Weights of a small transformer language model.
Size: 11 layers, width 256, 2 heads of 128 (1 for keys and values), MLP 704 SwiGLU, 9.16M parameters.
Training: a variant of Muon for these matrices, 210M tokens, 6397 steps.
MLP neurons of a small language model. Each row is named by its layer, matrix (gate and up: input weights; down: output weights) and neuron, and shows model dimensions 0-191. Each number is 500 + 50 x the weight over its row's rms, rounded and kept within 0 to 999. Numbers have three digits each. A neuron's up and down rows have the sign that makes its largest values positive.
Before each neuron's rows, "fires before" lists the tokens most often just after its 100 highest values on Wikipedia text that the model never trained on. A number after a token or word is its count.

fires before: " a" 23, " an" 16, " his" 10, " |" 8, " the" 7, " to" 4
L4.gate294:469482558437486624575548555570529463435589504512516453408466428490548446595501494584537491562525464456439551479470429403454509552501425521479428538367489457513511457497582506527481545511411455528479504556503483519500445501532495515474517464440613526451522452504504532386463390507447469497509556520544563460403476418513513526544551549496466413498504562528440425528458412483468448519461473485500498428510443488648605511427506533498538537421637420477529483512554540571483542412540516441509439531413488536469498482501419455482447458548428531610463551413570521463454414473536481464
L4.up294:558455558467481491536469532508549461536539473445519487531417514526569514556521505472448487524502482547459541557441482471564533504448443544499509569479410486524572482482526558536573546507496537600544532573578498535585446441408485522577563435581551498461475347503467518540579438480492594512526523462438468496527483497577480560454541518475593546464489588540579358453479527470518411411451392469536563522476504537442513538467548562533537539557600415501496495507478497519466497442397565639459447505542502570552577486541519567486533459515512463527495559388529580495542503481446447556
L4.down294:497474490537426479489528441400490498483603460531566566556461479431533465543418529540519468502557576502486504449542423575461521529519475523519515549554464532513493557541545447538573476479493569507412458581465508473609461524511589517511518535552592477441430411482508561502549460499489528396471478533550530586474407492567483566463441507530479490479535548537484439402453411505494408475514432552545516521476527517495486487540453593534592544512567438495473537544568541446488464415376497462531502493434565478513425489452444566453528351537435515455544504530414503499515442458507526505

fires before: "s" 36, " of" 16, "," 5, " and" 4, "ic" 4
L4.gate663:501587441554477553485449481383542530538514464497529467537533562437507491471557541409572543427538502513467524436566457517508599442469419495493520589564543572511548520409492482461418569491474502543538516540438494456527565400502450468557527501574493437525462457468557467508543528452546468456519547497474445450502546388464568417449381584437579412536380432356493450532507458500515524448580490448467612538515542534530476447542525571427490506503549528444451501517477505425471528483473570437479546534588545516531504518492531573403543431500414580501443554485533491474547573467469451596
L4.up663:534446518526483505520540517484433534466448448460479523429431505460563437540474571390515541490470491528525548464502472465467546473582576523475468407431466498474546412594478530635541437536539500402468518496604525497449507484614529418504543520526520527461532446442513528522542552440483526545542490498496465487478467471491472442498442402552423428460477469442560607515500599551567530551548488492518553458504426588514543536481522418461511534449497409580584532520495443505545456515535495472433463454368511509578495493465494552509535517597395507460602450544566499487532439459418483529
L4.down663:493551545548504516556499489540534466514487524552496511522506528444508539534509520520560457525602542449477380528521417467509492489489586467557523555472520574578552515433504461508489480555514505418523533377566399478561475437487495444495414593421543439551512438505543561476381441444503504468472494490444401592447501607428470518463481445545459518602533487499471479510485538546490494529571424439515549593526482496499580494441556524493495483669470464472416560482435533463496479482554507459484402493434587539541382523525516493397531477507390543492492568468460510502506559460417437488

fires before: "\n" 48, " a" 21, " an" 15, " the" 5, "ish" 5
L4.gate110:521572474517448416476492542490495453524502492508423477509422512500557423517434460386520622476562488421456455457418538585517459467515499420497528543524480445525572413588460528553545512504479482522541423450528466512510504459478540532529553481591565494446520493602496526417509514497538501555463465467493542601441527423480469519538459565483496501617503535557495476530555497443529559466481406533437477434560477488594552524449470468439483396470522405556559421608531528519444474466476502493460419533486571513525512495494441518428531586477542472441449388511560472550526540472500558539
L4.up110:529491548552488585545491488537547476483487414521452389473466447563524574519470500520556548447566493427382485452480483398506452468581483516549568550508506527506520466518490373558472411475489572534530611463528493570446480523618565540569486530665533493498479456537502524447542475485534458502507561570487527549452496473463494538517501613560558438452421595542497482460539560491621516541402421596507516437596544469574550493497450505544457587548468482485477489516529392557494455466531533545475502477548536501405520529583518465416486449529526508526458508504455445517470457509505524504
L4.down110:521504509541421490615502584487569567479461414451398516496515510493571570570503461413493459600553489484487493471489563511501585404499534512511563506485427477556581493620534535574487438537550455431527533548503494506508553457543509452506502479534555495496467542557549498500572483551550570551525533540469544596492565462418454552493526549451383447449468600493474402468480518418515532473463523477495444538541533501522552529621496499487494463383551494581425518545510482534482450519488495417417442485441613498508484489494492442490554412466566462526621466541474479493595488534517547551

fires before: "s" 20, " of" 13, "ing" 7, "ed" 7, "ic" 5
L4.gate42:499427506509560577385513533541489491499582435491441458566510537427541451511467559541633609511450417547573536510449517436512407469456541474500515577459540434578514467489506474481438558506440497514551503500444543439435490541476492343434507470450575460395561536461459528481454447426436508391496536521487484376585472513452474522487448495503540447494487495482521522475463537505500662514493491479560464407498536449602518459526586596461544509523509556505522432621476529510463455590595589447514454513440535588419562445501498583513566544416514533532498545544469491491518510560512477542
L4.up42:471499503476531486534489535570474527468428526484514558457520514508530487535631547448455477433547506599517469433543608542409530527422594517494449491456535530484582541480526529559359384495545597460542491451478501468442527391451585534507420531541397477542556525518488547580554429401480524488413492418407452562424578445513544532423498550541544477568504539445547546471500479387546508482576543475461560471479496472467521484473477520484520521593485449608484496485460517523473516491448575487404464485523413493507473502480451506526570435459524466463563521482519415451423506474528419415
L4.down42:532446575501572438528486505490519498506519550448511463531432532440463549604497489451472417507455625477595484520484517548458432478510572529458573476481450616478498643516432490458464470505543480410504536496490468468537522507492564501560482494533452430500542516486437536496458514573535495548443520516499532471446521628497587538510536492555505548535521597532507502505523465499523455465459541471415563523505424418423590541548474511554492556521474520556412487522422458584553519431441478358522537522548473469497474556502452568528498459599486455478456490461556536467500522408675462439

fires before: " |" 44, ":" 6, "." 5, " (" 5, " " 4
L3.gate564:415565496421527590498447500517534529453479469483583403613558510451551491466605509534472426506515513477493492581519487518534553521547527455450514551410472438405473569435541571518486500506532575566490541504522549523538523501526478568576534580438476580567482499561515580548530433504490446444493560508444524520486532522601645508472571508474502536483458568567439493430527389517438526472532562548504528557471497561573537469525456427499601467507528463574555452568513486480458530426480541526407513560506591465465485416471488545505565384448499451482448438519517581424476513549448387503
L3.up564:449520470452469574451490526494504539457523442496535463457471467460544493498490478594577366485470478378476559526489366520529517542527557498479552459436473527523458644452433521530534428471471593560426467474509487534466563432498457498517482531504453496546571490453484571529538525501442480551487594556487538542456590519537567501513523498565603481474463512412428466488504413563438509523525465429546537582483475547549566470448440466473533566539603511560577514519535474455426531518445431490460526555549502574507522468476431564438440440483449474498438550501601522495423489552503389492
L3.down564:481481466455484556438460560492511447467567489526548530466443434465477564431533452516541536524509534520503337421484447509524491537483553563467592491543535477448472580540507482600561427437464522490488490494517472594539586473506440488527504454418498561487508413512494534473472527517582525578516610519481479549574440481462488549500452496481521586453463466492462358469533499510540415458461498508514470526455581574364618447571451436554530522542537473608635452508531449541547505518496408474533459438550546551465450469510474470354530532469580473449471519424495465529512436513568495531

fires before: "ed" 27, "ing" 18, "na" 4, "ous" 4
L7.gate648:471435526468540430532465563483485548533525548451490552508472468447608440460595493454500472509627486437556576470569511475518494485570527422410480411518413513444512576504473463527430534485510510586598457515532464438596465536489551501470428482477491384486430456456518529494476422458455487482479528429500494515533472478399394472486379489428529513470577479496481458520498531576533499464517491516537436538532496548534515503495522550442583462550436562522570578479483470456506501588496488539438574561580431505506593496535471529503458573430429495383549446503575560552463544550537444396
L7.up648:490526425443437481461498529487562429547495426510507493447410459463503496524488489497491480558563489514531483481451514451460487542454443474625418427489431532499552477414471489628490478431498465464475611494497516532492537519502477488568484554483484457509448515464537505433604394507532494534513539428487443496456513523514596548499473550491512493611442516499474474508533509461542609465492461525486547562498511488431484548438458587462511507548476527413554542515587521475539534554529448492528417403570539477536546597537609522476549568479559551477535434429483582559563572495504377496
L7.down648:460464529519433467486514450490419524455486513551529504525463405531450453472445580510545457463518521490494516498479571443507555547553549507488515619507507562496576508507557570576514554533550451439551483477573507548469549525534479485499563478535443506459491592501504592447448560617501525513544430518515514415509445551538493410568477441516414491565472475444488350530610559520508468579501530520497580515406515409498545479512560475438463510518469484563515515600560389473493483418478505447574403485511551420517382532476498497484597479551412552522552534517524502550416473550480493531

fires before: "\n" 36, " |" 21, " –" 7
L3.gate9:417449556510514482479552471359426483471478501516431555547558448570518501488491392482493497558470459568517421537508414591519517477509451509520582566541455512506473447466468466484493568459470476498538469514440571552461471487436442469390497439447467443434489531547552490523555438487503502446506535496446439501556613543520507465540446488438569524410453451486464476409464456405569546478529490454505452428486494424562470463451531548399523538545423513430514469426563500472548497426474487594382461500470484476382610407429472446451501563470460446484466546440431503482482519562447444416
L3.up9:440460533412484481507527574477430524478484511455477500439557498509487474546495499435486438534537495618508493549540469527552562403493474635481580622479552462474474468494538479471542540355387549446529469476544536471477494476432493431465530510524529401501540546509585489499603457515565550501509492503426418556498493513555484463501473530419561462478494478441468497482534477430529458445574562505527441372501440444588491517486486521506423414498456588483524486452567487463520468495533479540463514439460512507507507453461519476436552539470506469426423582585500440505489501546528487487
L3.down9:485547366457560549551558476463544495529519413503495527490426486562553516504640516430503552514509546561503451434457563508537523524502592479420468486521580548489468499492457463462500474422438502471484582473465483476519513414556432382536542495512605564454412561576485411555514454523428500425478536529458498433483561489598515457533425478511494487577510499568430500475482490525470495480510551495506531420473497614543518352512525430514579462587396445510546442547539498439463597619526580520445485476509459430521530444495408527478569498517505471483490419423528523446470431443490448475

fires before: " |" 22, "," 16, "." 11, " City" 4, " Ra" 4
L7.gate415:516490486530419469442551473408465540488541481488569487476408454485434485435545506499515485447469542481416497524490502558484456535435423586518511451502400534492554569533497464486513501424495500441479406501535493515467539481529473582546505559467499595639503523562515478522429506531496487451434494541454430548440536588489457484543462573417560586503512459460525511516446458495499507552593462580408445521394405465478448532453527521503559525607495453492454579559478446504560586479444575476506466451488612509557507496558518489566532452551493435452522468504562432516473590498532515546
L7.up415:463503486489435477461538472452532505493419486461617479552469529575534560482574503505462511407468421534643504526506521595511510517425550596510426464519461578563526502502528565471570522573546522516513402543433532518484424472585476572570466511520567531572516509524431479439468472466527493439495414465515378514484475574496463469530511518524514506448560559482539503500463559504458512497541588472458407482494445508505469531432549451503503449495456492398565524539454488540504517473428530489504430521523553516578487541586422564512557502388563533545488475507508496507440573510580538554
L7.down415:523451472558482524424491492575430564518492425529458521552457518585460494468490564469515527477486567553558511568469560638468534555548523538485364507466497532560524586519515531481575550519500547438392480494464433479456512501519515439429463496415461483482516494479550404527533478467534593527416433523481417414462494542541542473467518575533655570499488529449460461503515477463499452566474556475536519485514503521538444437480484478549472523500577481503534512512471457466464519492492479472553527558526592537390551595565527440378498440525586553508516506444526477474485498513494555504

fires before: " |" 19, "|" 16, "\n" 8, " 0" 7, "d" 5, "t" 5
L7.gate294:543461524447539455418467507419466503545536412506469559509456472580467554539513490510452479461529454494568440529523448539511504507414571486551508464501629464570519624471528577488458555542466536482482519432513497493524555513586479564526507551414589536535480558519454431461562498495460421414502596461505556556457482455541508500426479534468475459442597571486449507534403501495455517576545520520456489510553455512545506501584432520571511472534448547525530589527437537527482457483483503521378471410429481474544418535467445513487582449484546554443537435488545433505515488408573454620
L7.up294:494546518490506643509502472416537518494450484509479533503575597530438483477504474552530527513552578546452516543493482486544538476557555524545413500472438494464441497493472491415570456515485542517450515476438430548373605452512402465527483523473621492413478465513482545493570515390461553512484553494532556452463578436482534507505586454538479370500473558435489508503514443506494507467455569374490537442573534543509535577586553493480451555455545479488427528521528457592516492463533468430445501558493382613558490430533486556542419447492467521400465478418501426487535532436428522504
L7.down294:590564460457501521420523490536468504495572457475519553506495570524464474504480490421592479494453439470433525533510442443522582534425509518585600470475532441500532531468518577489554497514422479568511476634443451461450543491421485505424528473535504439502414473522480475541481503454490484527539639518446520490614560550498523444623502398484475432475492591595444510513519452474443479457507507527470460487564513459461597547573494446497534623505468445513420473532505509534480544542498576572490474470478517541580542429549490478441536506567501492549480406454497564407499532495465467489

fires before: " |" 29, "\n" 14, "al" 10, " 0" 5
L3.gate686:505416506462462390481538382474465430518463409589586501500439492461490458491526539514478604593543517585524524508477577473473506406584512489462491465481465516527516415605495537466521567508520509510404537584468641477443492549591591521410473514534482461478619522448461537526391555513559465479430593510445537491624521491534504395470510444435498484490567446519503500446537425588515517436402490577491525398445475425529429429442514484558473528497547469523577560413535564484543426466516525628441461550528423521530516463511460484508452489558458533510446545464496559557535508452522511503
L3.up686:625479448357435500528444513481549416452524490550489547498523492541509575428494498476589588484591502552581466484489481599436534467521531469560482420475520510532443494479474546463493518587438530448469582526405544489566530488452496518445466532598428499461467535478405440526532533492462490432449558525472531543535514507459547490550475526530517541562570413500508493422479443505530474417458517502469498482503468439568453605527574562586519557544459406435501607423547530519565558475496529444493451501437546434485473571426481529461530603584488430493457488470447489432453454514507450525
L3.down686:498541572501498555534458566461539528509505443471482549521531446542495548481485631452536496517473446524373526519427528487468457558436467503550424549565586483452515471512542526512513456611606469533528456514468415469442422413516458512528414449475450491478545442590409547570534388516457575515570479494568474537561367464553535499530477510462461454493583471448450600598389544448550515540513534536517431477480436571519503523550430462447578504449541523496460521522538461445441478498435455608461483470516533541535514441480505426587454506448538487427576448557545472485455412448556347455

fires before: "ed" 20, "or" 12, "ful" 10, "ive" 10, "ion" 7, "ing" 6
L4.gate428:407420533524598500525588482428529527476428485407428467539576508503541474428498520450532533522451504436475592462370518474528487431500572553445496538441516529549403484572503493518470507416443505545563556518462477524540470631501409500474549514490487527521440537446492427397428628502481411542504433470403412513600519469483479494437464462458427601504544431427419484481461469435473517542460533408525536426461493462505551491525500579547528518488538518531477473471522470503524528523447564459479425462517572441508523508463458507515589490513435489470503507484464565485495457484487517553
L4.up428:464516490560597464573515461489519451463508492469385527474554544514495455429535514525580550604424475434518555424435568513559463348502543608508525531557561517539478570552508543522516520432406540465536515524559595543551494571553475506461485513522472552482453534478478456417467549554500472601523373431462437525566498499486555488504491532467448534595515460483448518503510527505423494516445594448545535502477532455542482520483476512462583554509553554552468565463540501482529538466447551449495449415488525515493423489483464521467597475489385527373529544498483500498553443451488568581
L4.down428:472377496502547389374483540465531509486493437423469482471496536427431427532518460495569485524421490472596562459453504469515407495601479509453450412553475414541524530587561599485513527486384484482542411434457507474520399578528492536539554535452502442556554467496561502467482605520443517477431516520452631458509514484465537573502559439532546558424490535556489532507462403460498564451482558479477516486497521507437475547516477512529548572418519472571493462538473492463541535533445513469473494436485427506520444489459500487501587428540503450582449558516487498433548481484405510502

fires before: "," 21, " |" 21, "." 11, " " 6, "a" 4
L7.gate96:508407413606525477471545504537536445521462475515449499498446532536448519503547544460509563590611586535606431576443450568445460587387579474600604553486462469491440442552487506477489545486480499449437439508457422495523461608537501540534455527536480430472449464465512491490507450502439476619436456522482480507510434470553560547500554528562496493498490543483498530541565548507549538479554557600515552444521423501475546562440566523522484464455441435424560532458502566431497594531425501447423522553476604596486496396411479511485414536536444507481447563490460533598575531486553454489
L7.up96:465458564500511456465469467506521529486572516494451375514513536521483548537512486539457625522537480466503474340472451573521516487524481485521501488500489500524565501424477447526490454539549470526430445453441528430476543410496510459569479541579549487586529553444502541507498517512518503566455412533529521523472487533544448498575593594527503539513463525416514417459539539488462503469511451558481499582553426513529467426404462546451448557471505431452582602559431433551481579554407436456479460638505505563546578491481427622375451463471511567559553466525395524421473472480483414469
L7.down96:458501514515475524449423569496533456547653463509422503572540437507496463554522470539553587460525543531571486548527402580554591517496513458511450466532501527485514517413449450479475464412522510480436466534497548493453440526522437461475482546504574452439451493487451527457541489450538489507451423592464400374498481534467468492578548498500510601473353464470469400455487580523508502473464504493470592502446415514514516481444497490476451537508479454521511503446538464518436544459496564490511551498526435580332531475513468576480547433510630465449517469519464580513389420578457391473

fires before: "==" 39, " ==" 19, "===" 11, " and" 10, " " 8
L8.gate283:457436505546385429466579427448544561480493457540460453479517475507505595504515490483456437586457562489578507544591532548484499515545582482381513466543532413448444500489556512510508566542443530518494529474517502474556457467547504428552490461403546568600549563483503521509605452442504549492540517486451558483455532496523529390542452430409384394430503496497539495515478422459502530516496427509467484426491521492524490439475443465472497484521488415393503604553509566527540456515481476433485449560487520532560529588448461509512456424491448514482482470458425550508448426510570496509
L8.up283:492463415535594449537624474467499498533490527446582502466509542449536450506464542483491533586443466513537446414533483475486511496526563560576513507511534597528518499537465407570544376464476519399435506470490444511502503549492447541470437452436496395507511500464523539557463521532499563540492538519451509461499515509544537576525584467498535482497429502560546491486586564385551417538413528499514490536492449536533442562491440512577483571610399517514487486539596454499528523572493572514434474433464491522464441534507502547512427570578497439447515438487514356593520532502508492587
L8.down283:502457515569541543499547463504580467447456451562585466499460434542506538511500509466441515584523449531419522540522562526480436462566547453553562478538478526551505498535563477538542437432432551423417528462495527588426510548546468524476462485467508478521533391556572544476412414402498545508390453460452408542544590517540578444448510464557449463474505550466522484555583484499417465562502460596492514577495517398468491536435461519502544511572469462487459504508553536551585589500480512457424507490526441473477471510583458489467570511499518496512548456508516469460511443494503500549

fires before: "," 21, " |" 21, "." 20, " " 7, "\n" 5
L7.gate316:431463422514532498448496470498435515523432472540556386595538573479447503529425427542556481508517546525541508521675494583567498589439461525554521529480421531564478566396449508464578586467544486513512426474479474481465487494608435600543496460408572477523513565447476495482556493407529507537536441498426459476493468458522572519489563528493485488467527545376500460537501563452421522483550501511524477528451474537587446504407566482449498520530482426569511556542498506470395533484470588532407484571537553538632534491510464552496568454483499453556564477539549580498443582591560483570
L7.up316:481477510602509432479577537443527515500525446500523502491406552546440479513371472481564492460473487506531512470516486556564437579450467449498557500462441466573470542471550552561527604489582498466440410479428501383457527585472455510527532548398553542525433424562515517556491461480542571533478482546462459560485505527423501587547551523470543504525581494473449544549490480454529478457514461508528520513434436452509485570453563458551396486576446524509466504521432429453366458547487543612479502519541500606544474394475634557644576483385499495457556501528551455452415573448584468555
L7.down316:486496430487495526447467500483544416521570464583485504503432446504438526528524470536604615490541528435549550458610448530608484511563471518536477559422467451556556503469389511516524566591534521494487495420537458498535527451470475367511482545466483489528509506456522414557600512419527496549479416533427478459543495429555589523407465546477566394588456572537479510549572539560446539502505450488505543440455481538494517557423511531561502529561501465433441488530592498440389496557432594574423516528423577515494578455434535566577517468396514521413556496480564560499510461554593491566

fires before: " by" 23, " in" 12, " a" 11, " the" 5, " many" 4
L4.gate559:516507489474563462566540395549516485544564366544498588486501476475608512588532480399502563485540474472523491545474457487603517546522476541507463530440544427514440446520482369547604491525551486561535526522559443545521476442536455544563536564588541457445485536494588573515432569452540476437405524506553541467491501397483586524506468587408550536520494490490556443505537494474502531480501610485548444476477468586553465588520468528566484481440507573437589556469467479587454439452540507581472454481414459549567510508447520497466546480548525459501490453557545489477517577551489523503
L4.up559:522457412386488580536536474524500415522480500485485475428497438521530560502436492455576586413563478499459524497442519461464576475487523532495437517447491493534448431535466329576559524534544493558546544489517445449482489404605455539485492482573630419472528522560499500438463505421440483521546532592581569524537514495479644473524547552403467460476539426593469422461445494397446508474491524566480483527597421512476488517530440521496487539566434550558576522539563458491503488493509551467455479490413522469485500495495516537458450511537514489545527490395516519578608506489479489461
L4.down559:561477447459437542480509421487493433563590502478474441453455365463459475524485450520523506501563506479546437509457524463535539472499511511476524545458519461530520407504559512526567553501442443502564510538449476414442470456522518549523494478614520556570520394457548566574558582445400535487588538515547462470526471474486498551440588552515567445499569515555518394429459548492408422373448489508501483451504470591470505421546441467423496476545555542515542403535487502527526530479507505567505436403383498533490553424507575550487556472545455444561531488542504473531481464461500568497

fires before: "\n" 35, "|" 20, " " 5
L8.gate38:503364413603523530530456552471516463541473471543544477501595568483410463482598443535514460534567525435589470551549497581530494483544580457520564524496571477460503488495511478463555506469394546454575508504483480519493553448525531505588415466529535471498510520514490414546544574522562471562457513489481490565500535451526549503474506434501519547461472520487454545452498417606473435493452501464524545463501482539426438446510387587445582604453497442455600447378533503515504556530460511496479496473426530533539485586450363475581536488462472576555481440455365457429441488524545516519
L8.up38:540463493476534413485490477531532566458505560530574584558576526469478461457574529608463515469426479508523554422482463506564524523550587551577455469472560568549548508474479501523492501548447563450458588548559464438479495485500564469479500601477441517451514489423563573506493456493667571544450467569503526428516461554472506507556564405518512450483443619482456629565452445477520576553447471526467452530551462465461489521443388526484510491515459425444458433447496519453530483433498567509471359517460542483526563498473530499585421509497425532526487483520563567544505386488541549450
L8.down38:434442545512542527474503586538448541403454505502519432523525527480364552452460421486567498456499507536482485537554542462562501484499448476411581456523574511449546531453553578519425492471488493453441433598500474433469535428414592556503545507503492549490543420493569608456462521528511501479522473515440491482428434539456490539457548533523470533451537485545446461450581409581430575486464543493459477627575575478404494499477407454512541515482554470487640485525501615557501585496451442371517513519488533400555403521472478512437538569543512518539473526551375445495509513522521491518

fires before: "\n" 44, "s" 41
L8.gate245:522417455682495488474480452549533453468402455566439483604534470496514541446537451550515515440459502513457409581395407496519517462422528563441462448461525458505593441544482451464586459510499574480481456466467661555549457512496513549561520396471573504471432448549487456516559522382571521432457428565461491411606589572478518502472508461473411480515556506473420575441489493519520511463442360533448454528515579552494467518498481470493444446433506568492512568523517504505474568510548531422540479420498551495536539473523415538468509514497512451484453551504390512579481472534507469467
L8.up245:502477444443472466513507511501474485436595558556530487459507519490371473459494624493468511529541514481649505520558463545501452542528528575626436495520565546464534464511436509560444461425412456448497510508477460444512458461514533435503551647487526493580530482522516492508537494542574587543525552477607557490526511508378534476516536526469530436439537576556507548495458517465516541423543529601541489396563432396495557502490472476500550487447513475458420529547569540536439460455573538431474504462469586563540498504552515576575581477461497564479553430432555468569429496486530547551
L8.down245:474536508399447539515477496435442568502539540577423485451453464565412572460585560510437470486531496469555464537504530444432567438515491552515457456609529420478543498448415555627467436502562533458425482597476548560492545422512654540557521524481492481432566430430477540495483566571532486491597461502467583480622479530445452530516504543468536507465458496520561482492480409459534571468511565555462516481660500443526498472413493412564459527525419427517476525483479477475555523398447470406413542555511489548510562478561572450581448514426477426471536520511613526536547516421511511539

fires before: "-" 75, "\n" 16
L7.gate402:512505498482478490525459590470452505481484641537514498461477498509485403505534442411457502456415453466505541520442483545513484514515451480463532445542499597549480516468432437399537506576391474467400449541470456544435492415484536481479460432490621409462475501534419478493524467545491472589446441421444428526506446518566481475511523458519561560424555531497435525554492389562414406560511497549566486515457472551522444428494499505451421524547489559512555458499564467526563559534476540470433476511500567471505548498470507379569432485527400498450579468473502489517613482561478429419
L7.up402:497488509512505541538504502544540456581465586519578553479493581538559465516499498484545531501532549405448575536531464441419504507597485487473483511462483584499550487561523411489511436538494479512543500541553495551420568537512541490421544505484563558476494496431497584506536525569491638639501541541527453618456541557523532580442535448636504513418525524494476584493488470577524617501417511468458636557489447500472417479547390535478487540534484498575494460470564509597525509492597486540473443549543555480508486470540524531462472523551530469510523417490498457387510365576528517491
L7.down402:590513496569516492489426468513508469510475581508554552526552463517520513527446467445540463489551564539592462482555465471490577500523622602468576480501581424487535515403529517523469488493439469521506480566462456469519447581493496575513505509564488607499404520486475502508509520561378574426431536530491513473559570496451510611462483476566480484474491468479537522440547472485452464476482569566489424514476535430391539427547498624546560494494487585588557475470557535492503611492473537507521453561469545472467439507504487567475511573491584500561520492558457613598531450541540483512

fires before: "," 79, " |" 20
L8.gate204:415508520506572536399419500558520505495500484439484529425509542527421517512410420422522454508454527540437492630479535518534459576473459509433482556443401496469511416414483584428496471487544621523560535418561560469483450512563583487473582518508516470511433514501538468506458418547505504436569454518520425562569468486568470428581533551464578492440449509464444482540527524403580480447538431548454514458526491532528520504580458473544584475502532489504606524499515634503487519429587472410509437538504485585543601424507431546440504552501450502470464507450523459547411483516488504497
L8.up204:560478542467518554487534436537408555465494416458381447551544563505525414511590451481401448522372434599463455564556536372520519605458396478526517429427436494465539523595489460461484448462627471539511508557467530529500566604526483487406547493552449534517454453582544441461441472449620561531494500508415478437452567491452499566572496520451536438466466461605472488491481410407489511467539437522503476538503483524469523387534476472517509513477458474459537457523474618513483547445510539519494496445566548561536490517553562586472568547527482481513552510544506483471473464457501522563
L8.down204:489577428508501479466595481433434573467535507528476452547475506537534498522505487442501587411484556496525483383565510506604446564518555549546460599474495494436617567519545514483465480529470387495500534570522549531508439529485467510510509494513470471516521439510530511447509530467530517474484373507585508510531597468427543476396490543488552441471548536466524576523479458500329458503447460442524533543486557448542476504393572455496499584504554483493500489487507484483477462427402448414440533449530607477511475541486553452491538371406520492496522529455509528483578455463530462512

fires before: " |" 26, "\n" 24, " 0" 7, "1" 4
L3.gate359:518520507542597493502498468450554472487473515541592481443495545525481516543472572502464540435492567549489548504621519491511318498470512509453448503531520526431448573605415451469534472563475477508439586514479512526581513551584508489476573491522549500484446467407543440498483489481529505607502559445417431476511467486636603500510546510359533522581532585476595504489417579520490481433447535565527475441495546504515494539550527582560565475415438497514520539502443460582502472542526513474457517508494370483505574608533571495507546416467464611528437493460409489502451498428528515517
L3.up359:524537548536445499532539422474548463575497446452577599420488533534584582492558554482528534421466506556457528454482502505480471514579505424459446421431500573492501566522492528478520485519492552447470544491452414462392550548495404548482510534531461533459532441485526407491515480386487489604431530472506477494481489510563562465433453407425503442498595569440543477459506522561543523421477536485563552501451458463467435539519415515588466489430398546493494442513440477602564482441531447606506477419560441508499526580603512503539446529544387556522436439490500432430464465453603506456
L3.down359:532484463389451550597532449509480566503466386458464451594543499530481492546576533498511445479457468530391493419461539495495470484495485468495527442571509406571521588475484565441532517502609514512500498427480473496543449522481458428572546485490535490471458559512515489563435519551593532520419540489479486407460509427542485520553491421582452447542527531522477500517441505539534544466451426536552521489429569500488536523513480431469506528447449504527528500472482493513540512457483499498554524489539450462570500520388364388535571586544590595464492511449547479544482501559506559606

fires before: " |" 55, "s" 5
L3.gate637:533445497471494512501538475394443466525540430566501439415424570438431440461454545563454479575479515503542540519522546482457527522520491488444409473493471505506493465549428529502483472598534513488460505533545586531517532471518496494550582423502500427509520607528394526518406499481457412578455437429521491462536475553510550476524467597431552453379605680510545464451536473553485539492487618503571458456559416489464458546460539439414454408476516392431494503549463496543565503497533538533469489519494475465515528563485428453504536480487455504459450506469526487530513561431535483512
L3.up637:656566376541469570517440503438577505551411396512455518573500489418493420486490535485394512530529482454425525469495513509501515405523450479497493516486526497629501585531483543547485492595525523546504450412511475519398457464596520546562416460582509577483460524406576462485511469403483543441415636432531482490548502444446509455479489517513438472418518514478500429500479473506458545475520567485553508516615416549483546412603430539500435444510508492433508542512532507505497553480550500493532536519470454500499503604548515528425516526485497478478480443500520561493506476552533550518
L3.down637:500495378526547557570466516476553494483471483476529573513507520519431591490490496520509500472534416428435485525543468470387455464507538484421454483499462497476477599490509622525490373512570575529489482503495435582474454567427485478534534551494485509581492529577521466431473514463505424497473632494416514488615428621490489515469509452416536476479421428472540550484477548569527536441516550579561532547566487577472458416503431471464419513489400581531472459509474616477505468453469584469578530487495550531500517435450503451513438523534419481510426483531590533513462500564506476491

fires before: "s" 27, "ed" 19, "ing" 11, " " 5
L7.gate114:443445525590530510454467516561441512485464413403443491476521531442552543425505546515542487460519500520567474543506444456491442582518533495553566580456503429496528430544576464473431503508464438480471473437468509457543459573517543478535539505501456485423501561484456450341475533355393515471498487421459521511452551491540472505453516532505490515350585514444497474530454506504602496447441496438584587469560475467479467549457467538560428487535374520461560499535536491428534406438566592504521478549377530496608487527519493480527538586425515612464525518493530537477475522435419515500
L7.up114:475529499412498453467532519577479613514466413469438462511477559402448516423487468476549468444426514475550597489482461470564495485527561533597528488453451436448481522405552489496531504474439494478414469485518485447520434535598422462499459592513472531471531526531543421546504556368438494477524493527518405452502534555422449489448488514442585400440482554504485551647530494567462408518421445432538448472478422470472441501508436577560517546468418459571481539479495432545547525454538577553489587411441422407513530520506496538471482399534553561451597413537557529475478529482444432551
L7.down114:454440475406616569428526510523449549508618453400474544465447549404495472577608499522515504483458489500433417509492489484509467485517525444584530439456612426552563432509487472559351457443352470539464555515505500469412457503521451542451588486465453424555427486435504474515540501586439514373497559469433473421438453506465522453496448494533436495521431513514431525512485483565508505459443480467456446462503451503486554542582421538485443468495524520457442508470411535470500514486432475428489514495448477535440437483529503476511503551461534453459526502535474530549514553575514530520